Weights of a small transformer language model.
Size: width 576, 9 heads of 64, MLP 1536 SwiGLU, vocabulary 8192, 49.3M parameters.
Architecture: RMSNorm before each block, rotary positions, no biases in attention or MLP, untied embeddings, capped logits.
Training: a variant of Muon for these matrices, 732M tokens, 11175 steps.
MLP neurons of a small language model. Each row is named by its layer, matrix (down: output weights) and neuron, and shows model dimensions 384-479. Each number is 128 + 32 x the weight over its row's rms, rounded and kept within 0 to 255. Numbers have three digits each. A neuron's up and down rows have the sign that makes its largest values positive.
A block is one neuron, or neurons of one layer that tend to fire together. After each block is what it responds to, as a language model described it from the Wikipedia text at the highest values.

L5.down701:140011161150138047129165165133179162092093113172107099119083117079125126086138099138135157178109114155137144143152076127147120117042102128106101182118149153176113095154122160098174104102101104197151143146097182113083107141091118133155106177075135116131105106163158158134093180142134124171
Critical reception phrasing. Words inside reception wording in film, TV and album articles, such as well received, received critical acclaim, reviews from, and Crit in Critical response headings; weaker on scattered word-piece continuations elsewhere.

L5.down996:133214120149096130134094129119114137139169193193079111186149145070171145165130117154166132155117171152203101112119154131112173158210177163103124100115119171165171161110161139095141120105141146121111139125162103164103161081143098149138130103166156135081070112138118116158099130137111174123
Value slot after label. Mostly the pipe cell separator just before a number in election tables (Majority, Informal votes), plus of after quantity nouns (rate of, series of, average of).

L7.down170:197097121119090105112171126097098137090141127173067174120155052187128100119137151135094071174146068184123169097171145135178100115255139105140152125149134146098132158162185089113150126061150131099120148151136152135131143135181114079088047109166104050118136122158129112104145149158135067169
L7.down229:152157168154113110167125169120091136143142050154122154131077104164184069116150173112104114131125116175171094162114125068149090120113175151118096236145113116135093174097158067134112105121094101156108127111124162156123109124131166105143064109140137124130157154118120080112146132143073150138
L7.down511:175122160102124135169107075102094121119158122144097085122094130162106130184101141140113133108118128135105116135051108102115097104001159115139099152102129102119167120111120119167180168210092118114182231174088144147153122091103130126131086142090135111094145103104131074125138119135125093103
L7.down708:144105117104094114136090083078143114134151144107025142146131116159158158076047130069145138106143085117092135084125115103160133119213101120119100191116161146119117178103116136145129080154121161166133067077160111161142092126143154147068137068111138163135160113183104119143147112095142096098
L7.down731:129095129131141139083099160144155164119119108113110166130097124145134149154151126161107081102105185108129099172170189133136102193174143144140113166122187123115140149116115078075149119154136178180121137161109174102143120192146152165079117178124143098144166129117151092099159145142183133150
L7.down1341:101125164128151176126134089122134139131120119144195117129076189153109100189146132147131074196114064177126114081154124149157089115118144171147098132108147143168119107104097091136131171152145134124132138131155135109121124089134119066139145149162180119132174164059167073117145120095126109113
L7.down1347:127163143131133111141096128084096130146164092143085178098144104120121145102187107108212133177156148079175133097123168071108146130210113124144123096159143130125089153133112098158138144092150189111177204127116145095129101176106130139140107138209121076188233104046122105106120111083148194136
L7.down1484:164117133134102096123150145136124180184122207147159177103116137119146118121105144114173125144137064124114150095189106082156128163080092102160118125194095135148118144103142080155124116136127087160140090136151126127095143073172102128220172158106107178135118165111160117109149044153125147104
Receptor and technical terms. Mainly word pieces inside biomedical terms, especially "rec" in receptors and items in protein annotation lists (extracellular exosome), plus scattered tokens in technical or infobox text.

L6.down126:123074130179120091117057132165095093143133111128145110140094046134103110127107105140118144146162122145134073099143107118100107136186061144099143073123150123187133128153171141051094166129107111135101116165115145130061069116145142077115179096146144079151148096067136138127097121165124101132
L6.down297:118151174169093144141157124093149136151158119142044181132162160129069107176081154143174125120151183126129142161089127084153086147096140116100144099134137103078118148123163143102120114143183155119073165172070088151093166119149130121132179139102130126138129128101104129121111079127145137160
L6.down472:115147126161136149209087099116125107079167135081170117096100177097128108103156142141120114090175180124097126138122148078117089134126086123095151074122137118171117125109173152099100105103140151125137105122101153100158132110186139110140075126143167101183141126189177094203122118197151109079
L6.down491:154087157119147170126125149138093130143147141135116188072066142129118151175150166143136091133137122140114150120094191183102109135081060172123191119111111094156129090114163148170157102152176092124145106148170096040068125146115142088074147091145157133138143143145127143152145161146143110118
L6.down670:108110152094135116213054126167092164110122093152080122065145105138170074088157086168122113105108121153125135105112109093127133108130099226110126144123125082159138127146162091125146089113114164202141181131124089102176073176144133089084156143202139135133182062150111114076046128115164151159
L6.down815:168154101172155149148151141068099169118147137134131115101076153141074126166126197197075123154164108151225061084147120090139131118177074154122234132085105130124112132165145176137163156141110143074110120106063146114128081128163120066121117089139151131151093096110114127189127110072125183141
L6.down897:102120195161145104141093151099122148108104118143160154181133094165187131150104175118107088134120144157131098100125133075173088112078173145130163138104074100141106119153136037170126106107173175156190111223114111116091106115150139111105115147161124145157108120058136099164187097134143107154
L6.down1505:089146147115084099212104112105082205143094168118151098120072123089122103145166123143119057116124121131092143156151115125146168073193114155178122121145125088118086113116113130165119109129080139172153143100116148121155140168126108069073124163148127150202146112188158090207149145148138127103
Medical and biological terms. Word pieces and function words leading into disease, anatomy or biology terms, e.g. died from, died of, cy-stic, P-select-in.

L6.down36:098047123084205139151086083122187141135103131143142119122168124159059192193147125151126188104141156125116122106136123084120115168064152166099153126174128093116078123143061084148108116139104115147102148171150096156114086159148142148122148077137115157112159160169134077069122153151133142098
L6.down259:096081113106088164122138132175090100114113125109082129177145098188065146115094087202092169148105157086134172151139170128178131146073213105098159132106094067137168135113113173151139136140127085097145183180117141126133083116081140191132169160119188143143148115108156103118095118111093079150
L6.down801:129148142097056108136106139160146120148132134173157167166123187044121167152091099088170181123155135103185105141105094124128143169116119157154116098162099078162121132171130109180150110070130140064143096131071098114121146120104106111178148057095161149104147132127052133128127140135115158136
L6.down1191:154053191115110105168112139154135159078190129164132080124147141133074139146093126105164142113137167106141084116157105143123090164188104156136115132162095117110205162144127121105131116131095094106070110096157101157161105114088140132116076116164100117147133102109102149118164115171105111133
L6.down1373:135137142106099135179075150152101144139186160158162129116066111187103072113147128147130136121120131122142119103140107144138185155156145166100158092115171158123124135112102160092132134118132129111103129087071154071130139154149114127091135107101112148150060098094103116134146138168178154098
L6.down1400:106165134130133069117154115127168112156092130175164155180132078064104125069154120152135104160114151151083125180094154137148099180045119150150122129121142168169132093163151078135122107085130069136144139121136147098179067133125118083101155118119132115096134197122155109145101114161047141139
L6.down1489:179175162138129149145144130157062179067155096137137147104173144114115124174141120097181105146135113115123103095151084097131097224170146173122147179202120038176172161143112140180103132096073117182141126148097135114156126127110122126117170078143122088093125201094142124165143107153067116163
L6.down1513:152122135192115074153141074122183161122110137107066118095218140117150115115177115158152158129170153147150068122118104069095106134089159145100159119168095100118111156133072157107081098153161130148116143147147126121148136095115115086174062090132096129083118100048157151125103170124123124162
Wiki article structure markers. Tokens inside section headings, infobox fields and table cells, mostly in film, TV and music articles, e.g. Crit(ical response), Track listing, Website: https:.

L5.down1287:118127164122104149088184091109178158124161141116203149101124129144141151140088114105122083133145090146113117220128113081067173117136076147091076137129132146112168175117100152127102138175104129130134148133125111173153051122149083184168130095166142131096090169116122150091172080103131149147
Verb stems and endings. Final piece of a main verb right after its subject or after to, often a present-tense -s ending, as in inju-res, supervis-es, to regist-er.

L7.down192:133031143196127180140108097168132101097126088144137106118155097135154112139147124128133110122107034159147168086102135151113152078114148181082075165125113153111116059088139131147101188132119154117137099182079135186107097103160088147168123112105108134089144074154137122157111102071096102139
L7.down486:147109153127120132101075147110092095132166106180139076146168136166140169163095090140123129137107112123104078181127113136082105173126133092130042109148155152108130184170086192163162100173161079097123112098134139173162166105149153192130123069078135091072143137156152110144148096115101126128
L7.down495:158212148113137154105099152162143097146094180142158180169121180165092083125158120101059153089150148080143112180110126112165156115121119163134181136139182094137121081142135090190155126127131160113112136137112144160147075209136126165108099129156225124140103117099155120181095077116134129088
L7.down638:097095123168133147151111058096118125112106160163107104171106062127096055085129125105150132141089162111099091114134183181132125129059106125131120147189146180087117138112130126164108084153072094113147098112134111149173117132103108072102153113100147134172069140079122125082111066093139153142
L7.down700:128117132091141139115129120130178163087106065135137105158154178136103074151127141143124163112088107124163171148101129144123107130129145148106056112133163124110163078117059174178082169099123101106132120134127076045137181066172160125081126104160148145103117058170169136113122111138146202131
L7.down797:080090119103122148110140120133163141149171116159177127177142135152097094233094102098243071107179094098111152135149148114135179155144133140177092154128161129150115165086120150083074141152075152100131166145158177163111111176087190126116098169083123197152163217142103132139100183118098135117
L7.down1329:076123150157137067133173093133140112156190145135137134137123132145071170155051153104100195103195169078142138173151147117144164102246115139161144077151112097108102081102103140108099131165154128173091133116186134190152080158116183100096140122087117108108097134135113116085147131112106172117
L7.down1358:100147154144085149141082107130144108137111138108101098125137092150134135091106149140097077112147151133095125149094125118114139184100134065140131114112143173142139167086135160127133132107160146140167166154085147144203123138123172134089132108150164126135124109134207131074145155143160126120
Chart and release details. Function words, numbers and word pieces just before a ranking, chart, award or release detail in music and media articles, such as "its Billboard", "No. 50", "released in".

L7.down454:102142134119085141142098092117135143153171191133141187089128058203096071134166078168155122099113163073097071153080150100148112141124114095155170027196121120094087187118141090184118165162131123095099073091130129124127167185154141124100133127101086169080180180115127134207092121136143175110
L7.down533:162141090186115085158119115092160116160177051098154153150131096153135094177138095132121114152143136088129154125226088091159109123228153096074111086102135101082074092102142140177164125144127096106164159203144121108152156152121157137091123134072095103137108146117139121151129143130143130105
L7.down637:101122127060164129139150164096160115095137117149107096130126166182178118131144123146114122140124155142118147084096121209090143053198151182057123076128120160158154135111119100063100134163113162162189199058144118143123097120090134123101164161113103140108132134165112131198121077131098113111
L7.down1105:166080157173078135096145133137146129132141131131147084184146181142088119189155127136141122066229055187112171177146096119129183190254106120113122188089149077115152187126131179123105138133114155143082172195122126131167088143108101129124141081124177102136118110055101133128161095117063129095
L7.down1237:097144149154099121073158118139139162108131144162068126105232106101079100145199144139111183146130142101095047209088151120092074137047116159120137116112112143099135147105126126109157109210109159164082138098180137094159071120101121139052107116132119139164152143069161143172102109133089117091
L7.down1374:132141098149036099108142122143103130125102094138142193180098094102162144147110169159158156099056103122115111128122137102118134099189110080136150194063107091133130179089092035139079117071151083173132116163097167126156093133040141142126057081105121105124124105117118182177111102086104136098
L7.down1432:144145142150093161153130145138159128110122137160081099139209151189107142151133049145154125094169092084101143127114140173138087054255141127105157106140153093155128092089097133106114138147125136108150140137106130193108168125150143126156165035051100132094158152100191181192140125077131068087
L7.down1497:126135154109158169176181103118133173165086092126086095123175106133102156151166096103124129142141138194138090097104113074100135098115159155183118133109166111124167127099098104076159155094116109102120121103165113072157123151139071181162086105158138105122070140084106151076100131139101136110
End of multiword names. Token closing a long proper name, usually an opening parenthesis after it or its final head noun, as in Bundesanstalt (, Athletic Association, Fight League.

L6.down8:109113169174128087123165127109109097147161078085131116156178123138130189146099093101139192134152125214118112179147148079151163138132137177136094128114158119135149090096164171099174134104153157202162125132129078088117111156111131118148148062130087134137143152059103095154141136128150133110
L6.down194:141135123117180161140149188127112161104143137157094129067177132100138149151063111170089116151125139131170136082172117156136163126090129171113147138128152110150105185069126120148102107105126172129110120137171065145131145106140122145140154162061136113087147076123134120181122079078150123091
L6.down237:145104124121192150094111132094104133112162118082070091112119191087139160001126135108144193133149117191111090189154148120177117175004188152080111140164116160120142175108097126143113086125145093139128098181064096095168124114101135163160109125166113107109160191147151144132129099143106155123
L6.down405:130144094081134093123122146087140100087164170113166109100141149133164136122179137105100188069194169101104174114155070091142111121073122127135166179161125156174053101121153169107113226161123157127154119116161067086099157109234112126124094113128119174129200126138153115106176149159120054166
L6.down544:163168138197118114043140081174111081154173106112162117110117130085140138165080118059182094126126141123177139118096163137196069191001095105159100169146132137112155144138073158128124113105134123108188086094189152116104082138195176131079149203065079082147122114095097183169137102132176162123
L6.down1022:161171124136035118136089132132102157109151191129107062174139138090101135167152149085152154068050146066159114110152109158166160204176214076077174135150156094139096097122097115106124141175188119156141159134075191165134116138171140152132188178030133169149118133120122122154143123134130135135
L6.down1285:144104083078150114099102175145105108112056163118108131087121125089138074163134120156117133086068174048106141127154159144110158135144135176106159098093205136123101103125097111109176106112097150148146190109086108184138123117135090154124133195140147138140132192150103129107103206163075104102
L6.down1444:173148103159160153164109109065136120131150087091105161110126142114151105034088121083122104094138117118132139170155174102138114115072061121154175186099111132122139160082064094123087057123078128199137117121137099112111094160131127122194141109079121057128155081165130124143060150195107097113
Markdown table separator dashes. Middle hyphen of a "---" cell in markdown table header separator rows (|---|---|), plus occasional en dashes in year ranges and bullet hyphens.

L5.down561:158153125094108174126081111178065133148161184146096118123061139095112131140135168054137072091130139126155126153143110116171144125185145191123175178123169187094132081142119104146158125121164146144166145112098180131121078143180163071129114096102157154100100127136086115117147168080134129099
Duration and time-span phrases. Words in phrases giving a time span or occasion, often after "for", e.g. "for the first time", "for over two years", "for the next", plus start years in career tables.

L7.down378:169178109106110155100139079170127172122062154111106079116077108098085080163203119090142077125146158113121095072103158145148142167069132124119095125137114145146088157093155052148085105090100123174135099072172088112169133150180143130102075145140112151136085167167092139106137119148145156175
L7.down543:129171162083126087169056145114062101112112149151128118139140100154106168123085143173118108087153111116143138130118097109102113134102139145157115156092119102096117152127148173159087188094082159108162176096141069085139099089134139064187105154149177122076072159123118178209109151181127162172
L7.down719:141089171124173133110121110107116143095113140023155168125204119109111144113109128116147133152080152083109121155112104167152104135000143110082094129143144126169119166145088094149106136087122131121095122157087131152173121119170105149105121135148159124106144170122195120114116171147131121120
L7.down747:175063082093186144181159162144126141125128221102123119101143104128110051154124142135162051135136139102118095126141124126138120158000109129130146089145107144079150133152111126122120114126140125132143132124102138120176130110149081150174147090117178150123147181104126134133163108104114085124
L7.down883:111066184177126133067122077136178121114120127124123172156097108159134131107085109137121152179123130137141194078119060109114151100056085181119124091139120115149129096157100100095101154082152178162102067123078095182149101153102110185140150091116139105082084117151147106127161101126117121121
L7.down1114:143142082102117159088082123093160127121128090099082103148165125107127138168141081141101150122131151172094160134204153115109205062199109172112150090109154114182140139090158095084164148169158159122179149138121099102062161170175229178131108171143148099135156205074166112069120135073121093157
L7.down1274:143141201169121090076152138113091070141160129131095114039089085142094055156086150097135164162174198113172113157148070108133134121097162152104151164112148083159193118126097162128069064039132158088095134074109121087166141156093137109127104138121085134138203184127096159170133205149173133155
L7.down1454:108101139106115109146099166106161147118117119138125175135128097159169175125092125215132135115137136088123130081115121158156121204000153106168156110122121149164115146103092113094032097093104152134090082121142146105113091125132135167127083092137095145129071162133126129167105058183152091116
Table separators before numbers. Pipe separators, commas and decimal points in numeric data tables, mostly just before a vote count or statistic, e.g. "Gwyn Hartley | 3,694", "1,246", "15.8".

L6.down541:122149117073111135130121145156165103101127110133102152116153083100073137146126124139143139168088160085179101166123125161134086127152169104150121168104175104147071098143093151162176152148222138060061173149147088115149097119099134113128118117130153155120072126148135157095133152147148144080
L6.down620:174152135075114103127117052113113078129116056109117106100098129153147097092104178110177091165115130058122104160086124147160126189148169162111113106124147130132108164147112100104110147078124230082164130152079119102163127065109160084129134105098101128146103183153088124123128085162120131103
L6.down727:167171133097153175125099117124140156213131127138131146189076069096160152141137163165183175165140162096179129168124162174182106150179140119155135130092046147128123107158146054148107122150125094125161136173167096102162150105209145111138135094101078120209150146112101137094144124113112159121
L6.down901:157103115122154157110076099101147152143109104131166122172158133171095127091108123084147059160106114097121200091055118187205146117129164111172161150114136151181213106140118137104107128153142140122123096113100113089069171055133113134093053146161151108112174155180118115091188133155149151196
L6.down990:134122129125098130155112147126169081162132122112100136097109157125145135098193115124178106144145173128167170138148166124127116055152082141105117090120121115159107137135194103176192111127134138134077107141223144132113120154136166050102128071094138144149091153132122107134097069121116083151
L6.down1016:117168110091080136098090123123116108154134092132098179167163151099164108094114155068104112115154117134132155101121124091161168174170144117092167150152165119128147111134106149100107115123125152128092083159183096129143089152123139127093152101112094084130104153113135166067161155120119106097
L6.down1293:121133125187186149135124116129126162098143116103108150147178115106084090158187158176092088154100133121096097072196095160073178150108169118127109109163175122147124154156103056137120125138134097155138134117168149124109168179110138235113129135125123147111071153114066112116195119132193114079
L6.down1490:109119068137137130110126127142131141151169131091104100056116158121107109110112173143122100176113117109090121130113133057110121090218156146205111148147117111157128118080091107127158135156117145160141088179100059076116129097155127155121157170132081138077120156158159104090138126149118143170
For and word-initial for-. The token for, both as a preposition (for example, for election purposes) and as the opening piece of longer words (forever, foreword, forcing); weaker on other word-start pieces (she-ltered, we-dding).

L7.down330:115125125155181134153085117168118107061177151123132150090167169161147177148130152151128141151152062095117124099131086144132119102062037111120101114155209163100169102157106161134085126100119118093141124115113167182186138152185080173137156115161120155093103095144100128181113148180119118096
L7.down410:145081082172148134162129138141138128075134126157092117074089055139170124167183170116133118148117148163098163132156133144147145142193134139047104131180180114112160082146138112107146152142205042101138099100166144085130124163130087166109120136141078126153143132118107153125154121167158121164
L7.down706:168140117077117098106071090166145069139104141108106103124141120091127114115053131186169173133138145097091153093122118135142083057194131181110128096132119124145135130192135136156130164104144139137159118090106133116111133125113171148116123133162104100113071061149154171000142161098161141161
L7.down793:166102126188138198146151088164092073192141157186127117053168046132177093119191109111136133152084146081111112135125085151125135089102098060158126149160123063146057107181126153141139131099112108122181166134074118169122161158150186084171157178120109085153154139131103110133145136143141135188
L7.down943:095123149097118091143098078105088128121165095136138070082157119076152160132082077147107130163073145071106129057085124149174078126153145106149117095137073116182149105155052134107071095117151107149132093156143149147168138138152112139085116100124160143092137136155134101182073173159136130159
L7.down1164:149127128121163168141080124146164120161102150125142146202143080093110117100148090120073164172121163111080157106120110122109168179153070105102103089151200112056140114154095047165139093120131164110146117140158148084086100112151105111139146139103136150124115202193103074205097118162108156129
L7.down1469:166118121198135169144129090107106071166129132167058141126177087131120096124142192138100142122122122078121146125120145143156149112049168094127114181139150103104073071125097143098143138125160125167160162120129159121126195138120159103142175150143115132141151078181124151170086140102092101138
L7.down1505:112121112078078177160127191151142124127106186139129143133122203125156123132162198147098104121160083061069105139111125115146153120029096156117120072097156132114138155109149133097122053143120129200184138083130099125148143157114180102150169136116127078146141119103131155078140130120168138098
Verb stem before suffix. Fires on the last piece of a verb stem just before an inflectional suffix (-ed, -ing, -s, -ment), e.g. enroll|ed, disband|ed, portray|ed, develop|ment.

L5.down850:074104128137096076123147109091142214092188115112086096142142167139150167111150129136139137157060141129129083127123190109111162137000139077088140160162124107137104137113090153144140102132105138142175063134106168160058115118124148183204193083103165116132129141109084089145135161139114123151
Table separator dashes. Middle hyphens inside the |---| separator row under markdown table headers, plus scattered word-piece tokens in infobox lists and rare words.

L5.down397:067138165156179080085145120079136092061070118174118218127140092118138085140104131134051119134093148170151049061101102152165153193136128165140123126102067127112083059097123094102156201127108153102156132096115150085113142144134097136179107161150144131132187140139106114125144096156124079224
Personal name continuations. Tokens right after a first name, mostly a middle initial or a surname's first pieces, such as John C., Tommy Las(orda), Lie(ber)man.

L7.down78:160140149158132141156116151102135053105172073096127123030173173101052180070129194059156124134169158169140081084191155146059169103108135162100129144100129062093106087148110090106076158149121107116146108115168135151085136109114110135086127108151122136058145168161111086145135160139132117131
L7.down109:137138101130088158130137157180133150102139180096060177081138187124136148142158106158086088112144097134125118116102135148132168130124204143100130137071119132144115145145079060113083212165120098083125094172159126108116120086107163141138129109157148058223132133105157105117118111124178143166
L7.down608:095179138179132124135172139133078141094112194118124146086187134093133163133094087077101099122216164133200156156092150155074096130204141086140153131130147118124103124166123135134193125109102125133144140144166136146119086122175112103174108173096116106092130101083112099104167122178122137104
L7.down649:154114100154160145122080102142104086100079140084115104151077204150140124167113151135067153079126199138172130090091132118118182156000106097118104144165122138100078123154127140168109153111114104149112126111100133178160157103053143132138139131158139052142091149097114099089142104118108142154
L7.down672:164128130145190142177134083123102146150142107169113127128133087116108120109119107085095130128112080196144124119177169106152131127198142137117107096136110132137129072095083081152089136139128168146082140094129096121099153046089164113141122063157087120112127135106160159104135119022151158065
L7.down918:128110143123176123098121139120125169181152089114148094139119115148142113106100163114164091097134072154096123170050079126161122093153133082089123160106099177138154160160143135168099121118092138172164123054125113203151117168122162169169111143162111095130104110157134203133181127105130145122
L7.down1246:145136095163101131125176109137122131069120135121147110109108165153093221111124132117143163120123072122134123179141100138135164115045090138076128126163108175160136151102140104082161090168158160137174108116158134169103207151124173121135169130130029170091113112080158117104084094147146154169
L7.down1373:094136157164155132179135140099139162183103128152140128128087171087139150102113155129106135056162055109127147124128119143112060072136102065063122133101083112171087123089154129151164102110091145077130111127092148158137095099144060141133202144147204136100125184083115161088173157164132207165
Table separator dashes. The middle hyphen inside markdown table divider rows (|---|---|) in Wikipedia tables, plus the hyphen after co- in co-operation, co-founded.

L5.down1134:102111155153096138132138151100131043159109148083154174125053156094111120181108171142091064130175139128124085095132147104139177080104140164195198097137095139119171107156141128170121165094124136128166163154159138073112115177163113088133126130149110116173108155096159095152153109159116113113
Mid-word scientific fragments. Word-piece tokens in the middle of long, often technical words, mostly in chemistry, biology and medical text, such as car in dicarbonyl, ry in phosphorylate, my in leiomyoma.

L6.down119:087107106163135108083134148139115144152191138122134149166163123155119153081172149037157148133165163185148144115143193169120120125168080145120135146124105113137121116130099108171063151144080195119134148119115113161117109074051126112152125093106089121139109127096071099105142102090117208115
L6.down516:169110177160108108172175185126112154103109142136134131118208150135127178108168157068076134180136139127089084102201164165138091128098127165121151059142167108168094157107139060132178173145122100141150091133130129124164161075121131115089114111132155181126099131120159150102151155173125129078
L6.down594:132148144137080115134179108070116188154160127092175176121124137107112106117125201129104115139210078170088068117062104178131147174227128173155086155105111084130182172113178139129122141110116132163139163118151121177104156120113125114140182135102063127178121149112084088103186107162043162139
L6.down604:054110067133122078163133129146092097127142149168124113139147186169145100135196155116085202127152123054126107141133120188137153172251119109108091110132060110146098134196115100089128103081128144117202141145087142134148200118165086113127120146090141127177125125074129126140091126100127098098
L6.down607:102107139111086080147161155100138181156108138112139124177107125167135119160183131083162187116119108113157137134099151120152126166181046124142127120086176126157117137156124053193062107117133185096106177175105151108141093145095095121136082146174118130131162048096102150142140095123103100103
L6.down1027:134158169131117136100125162182119140125111104125125110156113093187199161107076161135082109110120117082110125117116129026123163167103183130104162147113134101104103142127148131122106122092114162150123087172121157170140120185124103117161131145121158141120172098068066153142108173129168102096
L6.down1068:158120138147160158158126138173151123137115160151089097077155156131123128090160145109187197115135144117107182173135117238096102198203182130113134145116119092119096122075074106091125134189146122167158102128102125052132096163093160109103122129113127125165146095127127165132151191156125103107
L6.down1322:126125162104123155159123165125115079053123076107098184118144163161037130118096111103106141104138103134124084136158091062092161170203145155166207079163140120107140146070156039102218157154080090118104089144168107133165109093195114128085144148149134117159164056113126090095107121153093116106
Middle initials and name pieces. Middle-initial letters right after a first name, such as William H., Thomas A., Edward L.; also word pieces inside surnames (Hel-dens, Sch-och) and an opening parenthesis before an acronym, as in Tribunal (FCAT).

L6.down109:161176078083174083141127083165098241123195101147066085120086117136090134150174169118134105144127169083106107098102101093148135156085104143173104132125162117130124147127156159174122130090059142118106170137171083115092196110107082116113135098151123109078134168150140113149151103133129178124
L6.down265:091135091120114124112095073122171155107118169185115175104139119115160112123165150137141156087114125079136116103105155101131172098074113090141098060136139090182175146118133119144093129150048155151017171140097081105125113101141113132139121141118127084122131102139084146080145131111136172086
L6.down833:189133131176141100176150117093113161104116169130120130146129142110164118047118174129156178068109096097143051155148124183165157092090172152141114140135205097131139075190156121109114201133119093118155158066134161111089174103153138140182109176158111129092133134178047128123086114078137103103
L6.down928:094080085125124134164093172092156114164107180085077106100098091128121106147128090132169203126073128154100089112086088146137132128058148130147090143134096090167077197145141056093124147140113164130113150109172133076153109159129068085109140091099063137076147174134094095143099108143087119145
L6.down958:116138084121177154077117109131101166101101110148097109128115124150141138176136124161085129143077088133149127137174133119106077109104168088106129123069145032126109131159123131183082187126164099185163163097167181149083123124122130161050125151176124123070104133150172083155146152076153119127
L6.down1052:166125147140156135135083086042167186195117104145120122149099130135088074153123131108133183130126138131154178135126167093186120153141158100075130109145106143124131113093157154114133158144090174146148168110124132127098111179135117118174103101105095100111127086125179085151135141118115183111
L6.down1194:135115139090106116168087172186083194194106185092147141107170085087116203091132130182132161148155118110119134095141095095140112142077152145151085110071143142117156070152105139140108125137118174139203129155112141178072097128163150160145124191164080081101083083152146130097101128134093123194
L6.down1270:133097095109061166101153091136191131084121181099103066178080136084161072142101157092073131137136131094121159113074103101097132120169197131121098100136156100105201186125105140112111184115084117136147092104060126153097153156201124113088149167125059125090154133082134168164101113108108124181
Verb stems before suffixes. Bare verb stems that an inflection (-s, -ed, -ing) will follow, mostly speech or request verbs after a subject in plot summaries, such as ask, request, arrive; also word-initial pieces like Add(ition), precaut(ion).